config.toml
d_model = 384
activation = "gelu"
weight_decay = 0.13
lr_head = 0.00458
doc_mask = true
MLP neurons of a small language model. Each row is named by its layer, matrix (down: output weights) and neuron, and shows model dimensions 144-239. Each number is 500 + 50 x the weight over its row's rms, rounded and kept within 0 to 999. Numbers have three digits each.
After each neuron's rows, "fires before" lists the tokens most often just after its 100 highest values on Wikipedia text that the model never trained on. A number after a token or word is its count.

L5.down515:535525418484507462539596419460565420515500448515589404544445588441455476457475559470485528376402496427550438521436460477485522505390539514515564491403611504484487524541575502426493466484462449414534508478528472510463473494488487583417485481491502501532528574508554554538477429489506430510
fires before: " as" 21, "," 16, "." 9, ".\n\n" 6

L3.down390:488492472559421489460515504526509506528504569527504481536527499428513545521519466515523437546420551471516591472409590531571531480455479462474511476426509358452502489523524499517517543578526476549598546458572507497477465524430430496449424503416447481553462516383525506522518520544431412509
fires before: "," 48, " the" 9, " he" 4

L5.down1289:495500471477491509570525406548352559521584566520542505527486500474395533505424497491498448544421576523493529492513582581463465580485543539512541476375524528495507404462453506533503526470428526498564526543462462594485533477449454519529519455490383546425542449505511491476490433400509488611
fires before: "," 12, " was" 10, "." 10, " (" 8, " is" 8, " in" 5

L3.down403:473541524507484587478429546493555544611457583491427521417575526506504517607413507445482552493578429375492585424432522529571516555501522454465579459453436535606526544442454528469599497564399584575560453547439524523430440463508562531534516544603463562509525522565521497490542610536440528517
fires before: " " 44, " Sw" 4, "C" 4

L3.down248:519479478487485550492568466491353480545462456542541495411462488518496501550493490441573474491571494385535644554509461550517530403467474486496506527470428445449542457509545441477494472482505530453485555528513505454481548463401486455485538516441471508498468549498547463540497550536573482572
fires before: " |" 26, "==\n" 10, " " 10, " as" 7, " of" 6, "==\n\n" 6

L3.down1211:496577584603630447460503511505445436490500499507497564453464449444477534488548462548467511528471516511552445489397489424449510453522494534518550525529488526397402458437595502424463484464412374511480479428474436533577524436431554479473459510430509489600564467477515451523527481407581596491
fires before: " " 58, " P" 4, "1" 4, " |" 4

L3.down112:549486548501541382552532457505467420489406476664435530437550485554490528472410527442555441380499544467516491460504477537464545456554475518454478522517470548482491517576455500454596603475609607504470463573454532569466480421528551522533555517531510523450475584489468446466495491493530553506
fires before: " " 42, "," 16, " |" 5, " the" 5

L3.down1074:505487513509541499472450432404521444493462551566504501521482482443431455462527436456413523612536448585465463585510510487456496550545486481588505608520509504442506463491537438527503521545553531501487433461458536402549464430559387451588462497481521534513532482507507559578398537597515537556
fires before: " " 27, " the" 23, " P" 6

L3.down208:477603478462384436371526486464500485483451561462456541421643517464494515470550496487460382519384574521549574551623585502480480490471553508492507475478594492497564451510454466438499508541535599458482510426498520469586562442558481447499401527552522406503630524482631467505603470552527492411
fires before: " " 68, "18" 5

L5.down102:572592541555560444461519568439419485483462500485475476486409466498494568482503506514409557545489550500477491522484479506498490438531600509503485515552517482578479610549499509520460535448515568486552477551462467445462446370568504468493537475562485553526556428545515549530565491472534579462
fires before: " |\n" 40, "-" 18, "|" 15, "\n" 6, ";" 4

L5.down923:517508584566450481543501600488575539576508529541585509464456497511533563475517549553517501501469505572428442553477511552558508429504456536451426454513439457482448484350567510525469541477490609509582496488523528571452526535505470520469417542551565532598517475513577504439356453497550548515
fires before: " |" 30, "0" 10, "." 7, "7" 6, "ches" 4

L5.down1002:403557551496514549540548443419434426567576538524516461592547590501504513472505389421511524503497559452429473542508504562489456528538545499569522474485549507491543493540512368447513481448534466511466358553526536545517501504496500532601537501508488485540502558480549461504506528488528520470
fires before: "-" 36, "read" 6, "=" 6, "eed" 4, " " 4

L3.down749:506484549531436460513494459565426376515468487487440465443516465535434526510372448545502518405472486506454505433520551457474554524510564491487489566467513713474485501482496592419390489509528452525494479417568468531486480604505579469392430536448514583469566511533477468460575498432526444439
fires before: " |" 43, "1" 4, " |\n" 4

L3.down172:395550501467531499512502438574498560554509576463529467454528411486498464528444444491483521541498597478579507454498514492587508482558549505507509608458458556549419464423502415528473435502419471514546465519514477561566633450505476513432492499480582516555473520421431485584495573509607562528
fires before: " " 61, " +" 5, " ." 4, "1" 4, " |" 4

L5.down1327:494557520501470500557554564480475479445559502498431438560547472543503413504435523537475527518473537591453511457437422473504553502411556468592486536378473439480484517441509545501487457502419493459567459429515503453452462441492493477521517465578439465504494553492549452427521433479502479559
fires before: "%" 44, "63" 8, " |" 7, " |\n" 5, "en" 4

L5.down340:524486547532591527528571509397485415554561529432398543461564508600535443589496474497531555430554447481486440499456497684520588534463589492535460564571449480464457435498513527431536505451472540489546469494511445397480589402547574509485481470439532558461481467485482396422478540452557461506
fires before: "|" 42, " |" 11, "|---|---|---|---" 10, " |\n" 8

L5.down33:495452386585532463516525552450518468471472403417508411508451457563404552464555478517633515479531518498508524496458485495500571501428473543505487509413480490517526496504478517457458474469502470554472513455481510465464475459528418560500451493469507489494473522568531455603461446516464447469
fires before: " |" 72, ";" 9, "." 5, "–" 4

L5.down540:467536443485448490479491448458471337514541540486543455461519574475424533546506602499578587542428516596424562446535556482481494472419476551521474494507490498598590531543489550554467507448500404538487571633451576514416486445465484480584549531524553597503575454503554559517510541483480543499
fires before: " |" 38, "." 10, "–" 9, "5" 6, "," 5, "}" 5

L5.down592:394579517493556519414538550439537453529540436482603534497467515545510450466521502567495437546477584450530517527462442468606477545533553544570451483551517548516463540529431500459509432467556394491421575531565503482559486511513437468510466565505556407556469600460547587491461448517552477597
fires before: " " 61, " known" 4

L5.down1467:409462535429444502476543596408481543518547538536502506514438518458459504444412495543477531461424557506526481544543498370455500524456551437574510474473551621547404473461562538550434477559489501567549505506526449505574547577574534450490492519446548512509549533578514477473413482465491537503
fires before: " " 26, "|" 21, "-" 8, " the" 4

L3.down1306:555565442474517500529535530527495546550524527475538481482542476550562460494555466447527573509444443540522497584578426423591491531493470456573412503493469411413544527510423538510424521526587493543465423557573546510539570500558629443473556534407463465510531586441530482521444569492461522489
fires before: " " 24, "%" 13, " |" 13, " |\n" 7, ";" 7, " sq" 4

L5.down105:578434487468485494489406501522541570506555500495432485505480585411440580492487420409498553526418490458536413606485495505551476497530465421493495474460491469514539507537490571507500543524503524449501525524452521457469487440501430486445503485424491490393567550495582488536411423429562604475
fires before: " " 60, " the" 6, " June" 4

L3.down495:578547523471478478515478557542454523516481434496542505586455508593457455425491516482462520499427477470477506485501488520553512477485482445473531533450600504489579396484569582464422541473459410489511501458432465449507573451470493539476457543417490498464508486523531454590484529466615521543
fires before: " " 57, " the" 4

L5.down1041:521509557533505404523510478434570567454493489523448620530461546478614507499537535544456547536493490536442519552511461408479508484494529549523568447494591548444416501517457527589503516554550562425561473446499415469477467403418502409578538468524512467540481499496455525473396358498541473569
fires before: " |" 30, " |\n" 10, ")" 10, "}" 8, " " 4

L5.down490:550552422510502402462505385448578509550450549388484497469471521464539512479487463487470542489508519567483620433435507596455422487518508396625501535487528470465471559576509531531589524492522464536498545506517605469556558512505479444484496507481529563541549489460528468521462410451545520526
fires before: " " 36, " the" 19

L5.down1388:509477523566561501491580610518580536510574517543403513564424529402501522504466647481578546460501579577527485560513524529495482568535461541475456501513438591461499454508504508534623467508513536535580529433479499517453495571477598598442458429535506562420470530543552553485471455440529521485
fires before: " |" 54, "," 13, " |\n" 11, ";" 5

L5.down886:534492527518490458513497556504478569544408546443484478490398376450464492512528472451504514442563496530449497539450465506547579457596502541471447484602494426567471502449543488482500490563543557415450529492423450649441502470545521536544602440541456562509477477423545430467555546488511569498
fires before: " |" 56, "." 4

L5.down717:564444465486559492580605523576497523469504522452403453476508506522471556486541435404477548542476437519387527494532550464485481511463435452511512501513374475429538453523499437466515429480520589514482511447452447398377485538448533487504573550511471519510511528517507570418538462534505546573
fires before: " |" 35, "er" 6, " " 5, " –" 5, " y" 4

L5.down437:433553400543402621507478535513486456409512429501415527509581452516487436573498536443468510460496532565516505537499503380515500548550489505534562474473506485460543486506461473461500410581549469549535467557437513481486395607516439592545449535510559503431485520573504448490586393544482437484
fires before: " " 31, " the" 12, " a" 9

L5.down1222:528549563561571536570504514491532404484445509437488392460503449516440576492486437478486481533556467560482468505559564622557517507513451562479470517487463456533501512609437497487532556476446458510443421526465460523456504498532514577485512525417565446465409505398454470465497490557553594491
fires before: "\n" 19, "." 16, "°" 13, " place" 7, " |" 7, " and" 5

L3.down713:525529567483618490536497578483566382497501494556482546492501480507479545484453452441427501568461475485508497562537466502395467437466508448518561499493532596569478435477504524449557547450593427524532534474441551507561529448458543458474529482474439455520486416391554506514557543437524500524
fires before: " " 40, " |" 22, "," 5, "5" 4

L5.down1165:505519443413425532509484593493461419580537431580378554527498559455468571616513426409474365499490467516507487489542527495500533515518510488608446497451505526488573426540445438503520464503470473472600473524571471573527454450408489412524532437536528582516432468504509497569600455455487560496
fires before: "ing" 15, "es" 14, "ed" 8, "ations" 6, "ement" 6, "ers" 5

L3.down565:491459524496554470415468388460486466522494501539476520567471504490500473429489466536571416685468438444396448587502629403513497527610456467466511519570535528504591494432455531451478513479482539554534539502367484504583533484534501451538583420506586594495550470464442508585516525575493488524
fires before: " the" 44, " " 6, " which" 4, " all" 4

L5.down1256:457460402575456491487581532560497471498469483517436543426486573535478508510433435630458455450564574488548548556508463440565401451458529494533464468457494473521564449552495586514526490405501448511535537448522544520509569449489531486491497499450486445525471517532534589398532453484469493485
fires before: " by" 47, " to" 11, " as" 8, " in" 8, " from" 4

L5.down651:417425538562453532576439494430603552561482464442559513529528523461466458484456510566472462562469547425452560513443406477555585477502482570510479449557461448537544517465438462485567535505478513437545497477487523507568545482512501479471516520518470525564390547491581491444490484544377470449
fires before: " " 30, " of" 18, " by" 5, " from" 4, " such" 4

L5.down27:502491487585502529484548489397528543570561546484493534450518501472537514541457455494441508481481574466498504551496475493565489373484420458503503512576424539587580456495605457483555480415505519500529533569514466484523556488556464507557507425383487584542517498352505490433577574456556495491
fires before: "-" 46, "ag" 5

L3.down1297:536562559526399510438477424458463426551536525519501396443446538561446470459562544478466436481552543514472561396513466654501504450545532521430475564415544543442540535518486486444566464494451519581468558377527411488432545477481552504490513469496414557458473526559535515596542541510404465527
fires before: " |" 34, " |\n" 11, ":" 4, "1" 4

L3.down987:528489506408540486529459469480499474513497442441515572497466447497547409425446543504452456493549559535535420471443557428434544551512575588540508519479519412508461508481487554653606547493518438499604482449516406430447526503437474477548477526474481573498427457467527525608505458487460516480
fires before: " " 32, "|" 11, " |" 9, " |\n" 9, "," 4

L5.down1132:452459586441497452425498475566550494456537447454466571514516463497518498488514484515504422411530528495465501502484525408476417559544537508514589548480545454528460548505462494484639484596447556458456449548597611458477466485503496466489551419453515437492436567543483499522467508485455534547
fires before: " of" 23, " by" 8, " with" 6, " in" 6, " to" 6, " at" 5

L5.down452:408484493497534522563498494543450512481508458506507440543486420593456493516598462463555459426467457517504462524583610487455523534473484479519506549421574439490516460484524498532570534482536482462450518526490520581486579403458450554512534496524403529496420444485567433475561564445546532617
fires before: " in" 45, " at" 7, "red" 5, "." 4, " on" 4, " of" 4

L3.down1108:537469530457436578433512471547520582538534445501584529566524566494541463588499538469516459520497474496458494503482555239581542511529580527487502594454589480490465514535581500463474560510496550523524432428521445524501550487508493483445446543564567355405534537582485501451422488528484582498
fires before: "==" 20, "===" 10, "In" 10, "The" 7, "S" 4

L3.down1124:509470526486516541491500515513533507466521427547519487540488458502470563483492493461443464542489465430537574596462507413476472401512474520510469571528521489493508554555511472506445473419476445541483422516513514494563532544500495489477522505497533506584419583518568500593539536484524503488
fires before: " |" 26, "3" 10, "4" 6, "2" 4, " " 4, "0" 4

L5.down98:477463505540502544433511454498480513519427579508519500549411528494520550396480387472571544428482460473519546416582510454563565463471556500557508508501571503518467430491495456427512542503522513517575487534443449597546455527515518391474442504454494579533455496490525485509492507479510579469
fires before: "-" 93

L5.down697:480442466528484519531407585504511512458500554547557470509540513532446520471504570506522474492477543540459449563502455523472523453565496574444516340597519507516490570481519482423588554542413485508520488490588407493556433470598473581481527411496471540420446580580489488445500461421442504441
fires before: " the" 25, " a" 20, " an" 7, " well" 6, " part" 5

L5.down954:412517539430530506532420543517518477500468494462499463507511556521486392550404405460547532507538485528493476516463566513527506486547522513507453491517501481552480436440535460509528445487513517509535544556420411603429517419578493555460553575502487518465569500452662534501528478453465535468
fires before: " " 56, " The" 8

L3.down470:437427412524538450497497557505503538498438470470427538528485552564470408480535542468491508531503492545516531583497505487566420541555495368446479583504576467461514566455591669496515455477419554466572443529564456486468471475468593493615373505546493512544577585497518566500463438553525550541
fires before: "==" 23, "In" 12, "===" 10, "The" 7, "S" 4, "M" 4

L5.down367:482614474526393523555420484537475565579492435475554568472393519517480380423473488406551395533478529457543491540613487381538477495481468461490579446581479531564609492474485528551495517457579490491542517528547533537538517551559433504528422578497519508581563574531487474499542464485459483432
fires before: "-" 51, " " 45

L5.down1243:395527419503588580534565522524548525534456532489530526562548458460447453587489509606408491532466464495587489575598526550448484471461516404555509429469410537405462514534491546389618423522459510585500547488497507377461589526562441624478456510509496405668456564483536505513473470531440468482
fires before: " |" 29, " ==\n" 17, " ===\n" 9, " ==\n\n" 7, " ===\n\n" 6, " |\n" 4

L3.down656:449497496444490562514401480488524509539522471456438517446464520538492426497542530516556426538492418515505438459494448370557468504567463449457465475494520517481580450527479440507564540425519562557524539583458473575513503510543543478535559507620451570460563480453631522573487366509525513487
fires before: "," 19, "." 12, " in" 9, " of" 6, " and" 5, ".\n\n" 4

L3.down1417:477569475531506516447450476400521555523539491536451532497495527501513534487537472445449523450570506495468524501523481559585536562521491457481383477507451432535469513530369469533548500494539391485513564413534584381414492520493457373482503463517430474524493570539502443492504515554476480482
fires before: " " 49, "0" 13

L5.down435:544528483512474386524500465428455484529518476435505466483509561474450532537602494532482548543476521480554495463497531525532586563591521493473563422591438473495529489544498445474537440456581509515492553477489432464484575523487504499484400532487454509382484521554427521605568438527582505491
fires before: " to" 61, "," 4, " that" 4

L5.down626:509479418502467527614458516590460494428537500459497544595540496510482470525625426419550406479486533491602509477390511500514531439428556535441528473614615451520525450550445505471518466573570424497460466485518450586488447509469514492527509526475494529444531574386508482568504452543500442556
fires before: " that" 19, " the" 18, " it" 8, " a" 5, " \"" 4

L3.down614:469490489535462467567485421444466503545528424498549509465511531510595485520497499471429533512508443415459479565511531451483499504541507473578421516521541553536474469532490504562507413450527476430525521481502469586486563542545502502639537475541509543566522548517500501562461488506442415558
fires before: " " 77, "0" 5

L3.down369:453587446524493478530492474453454583529506479530550460557463498452422469470543528439545483498411461439474498532397552513455472470496441604483491450536595507480518453614502425551536492442483468504465564468555463437583534432530529488456507538474402459602509508488508564504457581492474523526
fires before: " " 57, " |" 9, " $" 6

L5.down246:437488476462438554504511541425452497498534498577520465467519476496589483502543545502518511578496428481466402493507467279485566517462534467570450514526522580532436542453555553480495540479504553460477598512535560395553499440432355464477544428619480475511478495628584491513481500568447564546
fires before: " |" 39, " " 32

L3.down923:533494585512485629488510530508478597471529460491569466548474493428585415594519514482556447508472419504581555438497557288491496510514515506470525567437568545525487501526583521498469582493461563525574487454515496534486488516520473481447484505588526411471581512483514586519409427485434605480
fires before: "==" 18, "===" 9, "In" 9, "The" 7, " The" 4, " He" 4

L3.down1425:545487424445480496415458428542548412564473606552556490478467601586417490474510458555543446490424536493504493483531459546520448532446565541444401409481536570500522386457481588507528541441492475499535496500448432464522548433441563595474495521452510517474485514432500509508465493485539548495
fires before: "0" 16, "2" 14, "5" 7, "6" 7, "1" 6, "8" 6

L5.down654:548629533483629515523546494470562505502531577475456420424470430530632551488449459461499494481477570507468428551573478476516535567439533531431426519467409472439478448615531587494474510555475512524512429446528482531440472418485500446541455454517552474551462483489565570524499476464449536448
fires before: " |" 78

L3.down488:506572459469507484422378541515485486464506457538566504480496530469469542469450549499491463591532539443499461481472411481504444551626496584550464518509478537442475512504411476381545493439418489464407505442570433498486580455523461442515527500562571550480510520487495530559521379481549546502
fires before: " " 55

L3.down352:473497448417524474522478469480507446500465485420509516505541467440536469430549478470599572461521429547544463536513485598488524435444551480501584495560530312461416573481545468469545488535538557453424549427440570461453469503501475545495604421487582433530554514376485581473435450507562518551
fires before: " |" 52, " |\n" 8

L5.down74:495538455449440438570508517434594523543568454595531558547467585559570562499458468487533480480492548487429447567488502573586457456481519451443554513488403493508439494520486571463551528484524485463504591522564496404580498421460408566480511573488386496607558480530516437548414567425505570493
fires before: " " 23, " in" 15, " on" 9, " by" 5

L5.down844:532613532631528515424474479541478530576495401421497522567469481451492482488448515439517535411571424566495534514486557489483540538553435444572477531435615517568652432501461508526507445558504522491567440411484431505480472518489485550556393485441482556544636490535547619626521508516489444489
fires before: "|" 59, "-" 25

L5.down322:499565519522574550517607487432620434511556415451659504520444568527439525484502492486517526587474586561436481417411433495465540451545431452503515521454544478458512461488484519474502484454587441490386440497514496483557459538549453523477450522468510445415489500488479517562492431567543535466
fires before: " " 51, " |" 7

L3.down834:545499457468533515490512517514505514482482454531364503571477448501521464540466470514486433543560447511498479505523426462436506475446459530499537445526531554561408518518548437479514498625476530510585464489526451446560563500505565467617567541447459407579542521479452451470521550459470475513
fires before: "," 33, " " 31, "201" 6

L5.down941:448404405514471559523473600486522511464509495496531574539541493507491409566419472458513494532485526484480571446547571375525411617543516510562469488465454526544450505515517489486416512574446476536493564581480504530520505494518552570504470522588519450534579551544538524557486508537419543477
fires before: " " 69, " +" 6, " Main" 4

L5.down1503:539538466421498561523395512539459461594424568459600519418577534515581464551441489414451534535521523554479571459547505519577461473448575506417510516444438496494510539466510385556488557517462573537473460483479530484530528522471575463493532487457487577424468511456517526530492499402571468509
fires before: " of" 20, "," 12, "ion" 7, " to" 7, " for" 6, "." 6

L5.down510:514571429552427551395473420480497542532551606509400481528497502522542536472473501498452519462576630473535414523457527481539475502403541555388548508451526493559456445455462510576523430475501514534473555543455529463524506505408524508601507468516465399495470489501508477411508487464555449602
fires before: "1" 22, "0" 14, "2" 8, "3" 5, " " 5, "\"" 5

L5.down1375:514505509497489447489440540421476512534511465489427531519460459425482458497526509517449540539498433461528573455592520556484434496434451524416489480495521483458437501495480518503504430456425500428470483488481387476476469446519543542429611524435513469558474523481451460529537510452430560490
fires before: "|" 79, "-" 18

L5.down517:521488604591462573439524419565495573542556529539429554462478535510549532493478483523516540488538554497525450487551545449488480568508436475547562509522523554528472491544472488412510477458498506549467488417552499546508488445528498460589463452486485477536441475471473464492508544429525551396
fires before: " " 76, " MF" 6, " DF" 5

L5.down902:461543499510505496455438543471520446483466562549430379441452541527411396478522483493519467520459456484454447516564549498575458468394423496658501474529558570455519488432499580492571523462519477435490510554468625493569513465561442464568468409513540449516469560524563546440415556521611552511
fires before: " " 74, "7" 5, "0" 4, "3" 4

L5.down1197:531491536552517567572517564465599445460523545461497569513488532486479546523399428466522462476461513462504481489466431514509487519566540528481400494476482496508564521460458515516453539443551447462561422504476439528481544517581568455465511522497419587384472473466506584554557440543443486430
fires before: " |" 28, " (" 12, " was" 7, " is" 5, " and" 4

L3.down1214:466523589473476556489489503521516516483495519471544533504486587506468514427517489513440477504504461435448460545486524387581481470529544550502491518473602492525518500462462464540485448525568514457519561540487441552471489493464531520534484520547497516569461512469481532513442381442475501524
fires before: " " 26, " |" 25, "." 13

L3.down609:477504485533512467585569502489491449585551427492514407440448463438513474389540516474501492512516421546477495468538495484542490501462492540552517458494513528476445484512381541420534490442517434498610480536529446553506493457517540529475562418514441598477493480598459605414551553556460585509
fires before: " |" 25, " |\n" 12, "|" 4, " Year" 4, ":" 4, " No" 4

L5.down648:426565514415560458490527544498497473487460425451488453560478421549455508462531569524432379497545492483551521517597445454526519611593598463474507440488523588542486528526478474399490482490372583491424458433636466529534434525531474473498529413590469539550554482520460521453489481490504487431
fires before: " |" 42, " |\n" 11, " " 11, " (" 5, ";" 4, "A" 4

L3.down759:469539546484494527453501472532561510565503474560557548454574514507459514532497482508521464499529482548508485464502493513588422480596516569538504532529526440569507456526487490422525502471526520493485517489532493490534437447564556503486504486533555604520563467509511482554408483411367593575
fires before: " " 42, " Party" 7, "ony" 6, " |" 4

L5.down331:484519420502528546484552454514504476471540530510477460550530467461474486545495527521447542381428429527549504507523555547556427490462402491414420497474489559479532573465571496377534519454482558431447499430474448503471556482420459507454546476598472562497509555517581496545536495540553520485
fires before: " " 43, "," 22, " was" 4

L5.down1089:441540390429491464472551443522407485543466568479425475495528505542502454499476487543472492550384469488511430582546450611553484492488531490490485434359533512539524492484412487498523478514442495484493417489498456510493480466537504506501565479520515574562568481544514454475460536407476513581
fires before: "er" 12, "ed" 12, "ing" 11, "or" 10, " |" 10, "ers" 5

L3.down599:447492366491533556565462445450546502448472531515556452434502520571485466466583547493502463453559497428600536489456499379513477507544543473463430492508444547424475531498579505487454552469538499528524440488489487550494578495445618561471460513539441605410488503472505403460461443505577415516
fires before: "," 18, " of" 12, "." 10, "==\n" 6, " ==\n" 5

L3.down100:568541554508506501506528498596452529550484424420517411518526498524422392481462449531569484501547439523517471525474536354479510507506544570566518485542509459489491470516440494435374522492496494431543636533572521519654496461577480518480557557520501548454536451549490534560428506490538499552
fires before: " " 86, " Sw" 4

L3.down1068:508496562553512513464424529517590535445551505542476462467440529437490422515449557475436517454504372455559539450538422552448450571470466565466567504446490439558523520458569495385517473557421554491423556493457449578420488460557650413512409546472423510565470515520563492467448444515493502542
fires before: " " 48, "|" 7

L3.down243:499453576518427497429379509520473486523428485540450576476547426466490642527482472523492581482571494495540545497478491396557502574542457544525439461485573497571517461473458484528468557482451554577514569554479417592502568510477434563455545565544538518445397483465518541504456516501447507577
fires before: " " 32, " /" 14, ":" 5, " |\n" 5

L5.down12:531456472567509601529498448557492541582489475466510538531407535385496565502549480556537470469487518472457383425440414557572434518489465508577467486564433444416568504527430542474498526500567526486539523491505435560437579448473511596531532546513493602502558445486508511455593484514572430533
fires before: "|" 51, "==" 6, "===" 5, "It" 4

L3.down173:572526547567544457520524501559432513490410448481595542369440491496563557454518529500410497509547528514504515525552430457543358486553539510489529446553529527451534454432550488394503462537598526409461447475431451464473335443486555569555508442467474584609555564493589523407442508505451424570
fires before: " " 39, " |" 25

L5.down676:451457510469572557495403490543534531575449484487489475483473563593574477491494601626564542456516481571536565505506444468492570543444567579458494511510583539566450563478492588554476445504449533529513501477531468497521469547526464524376563382507501409463577489534551502621504470461538429473
fires before: " |" 41, " |\n" 14

L3.down859:519513503508538557465523567529543514517498497505633513446566426536459427472475427484597481512450597462469422517420414413541534508575554579508512542398512559447466493481510558529563527550533502533432572491597523490531494549545553522509495492486494557512503529558516515527480441501482442490
fires before: " |" 30, " |\n" 16, " %" 5, " Votes" 5

L3.down844:444489458513588555536482501499571503547485467503485568425502429549481489605464447548437571465431538594447568504533580596458482478417447489510500381556547571505477436561405433481532520483452507562479554442494405600519494445641455434455408506457525505490514456529464522480482549596571560493
fires before: "%" 24, " |" 21, ")" 6, "–" 4, " |\n" 4

L3.down1203:473546442523478445491552492470557538461510556563460503423466463427467347556385501445547492496632444526465548533473490414478512462514554520497415522516405437451445555544465535585603479612489593542508493524515493557617446442512586527483582476489494506509602413489486569477469476507530539507
fires before: " |" 29, ";" 12, "." 10, "," 9, " |\n" 7, "–" 7

L5.down1307:564461450512452492450446406552454499472424532557502500552448434538470503430545427573524565507533494490476552441475439496498480564491524422528578558507491501457517554534431530555535507477434497465489464501471554546495511516557492550465434507501471581465549472591384541534481493592509489499
fires before: "===" 23, "|" 13, "==" 10, "-" 6, "201" 4

L5.down1039:515506510555457502602494467581473423458497505598456584500580552484495484467495525514590429528514458531464508517425439618489494397493415436593542483471513375480613452494603494418484440485564374480524516494493465540445450492552412473484433520501525450552522513433466493529538466488528629423
fires before: " " 58, "°" 5

L5.down335:388533412511389525511569546487431667569548536447566541571504567465507556525480459498457499478510521554588469530535567384605526524536438457505555464479552478457644511448489429536408508446503472422468495462560456519518472572450504475392406501485469516476610625547562450499555546435432466509
fires before: "-" 46, "|" 14, "|---|---|---|---" 12, " " 4

L3.down123:455528586481567534514559577623545510581490504444401527496571497447472540584512562481483556493496487514548462512490551550656554482448484460451487404491564572464519535466430441585513516498550548482498498533507532480445570457407532490533463522504468556556472605519514438449479484502493477447
fires before: "==" 25, "In" 12, "===" 10, "The" 7, "S" 4, "C" 4

L3.down1005:538405496447464430514520450515538590502455506512444534559472559503537565432483518457531494619430532503478441529435522549475429577526541529547479497570417552465423478574424589586523491561575494501473406522512497507485540496492447374543504539475483626508527478434505536579439448517581484434
fires before: "er" 13, "ing" 13, "ed" 12, "es" 10, "is" 6, "eng" 5

L5.down771:451560454599504469476557502595459343464508558408501528531489553539527553542533485503558499435473470552587509501501497487424463494542571444540509467502474489513603521389596457534473521517558573601504513505474497531526560471447532553509490549530493460510539538522524442480581399547542492450
fires before: "1" 24, "0" 13, "2" 12, "3" 7, " the" 7

L3.down1194:418534495421550499478457463448518557488481587438495526505484449554551462429532574480533482545513530541535407585461514495492521542611521494496484487515573607545503486471515459463449389463528528513533459517468605486487489532545515489529545572419531672510568487515489506560495502420517554488
fires before: " " 24, " the" 11, " was" 10, " is" 5

L5.down1317:451496460602575472572485526520495468520536496557469524584492545503518496581493370499471423501387455474429506516307590386469433428490632474461545527522556378501414513511470533549493550509437625478475465436458491557472579420517460502497473514563464442489531585553630521525556406519480494531
fires before: "." 24, "," 21, " and" 6, " when" 5

L3.down328:463529543429496373516483454522482481393513533438499542433453551480491518512516451513554456541502434420551515501631524525517411455566518426595500497417477532455445531501484468464531485467563552407521477529550535517518483520511445565410520564540514499535568581491515544533508494525447499535
fires before: " " 65, "0" 4

L5.down1418:432493474437521418507475508481392457486495423499447467453570431463473447542454531487512569482515469589503438394466568612540585585587473500461545475488496604502550488546548589500538460496553460428546510539572474497441567393540536473507490501523420536489496459555545427474507471394551504523
fires before: " to" 36, " with" 17, " on" 4, "ions" 4, " between" 4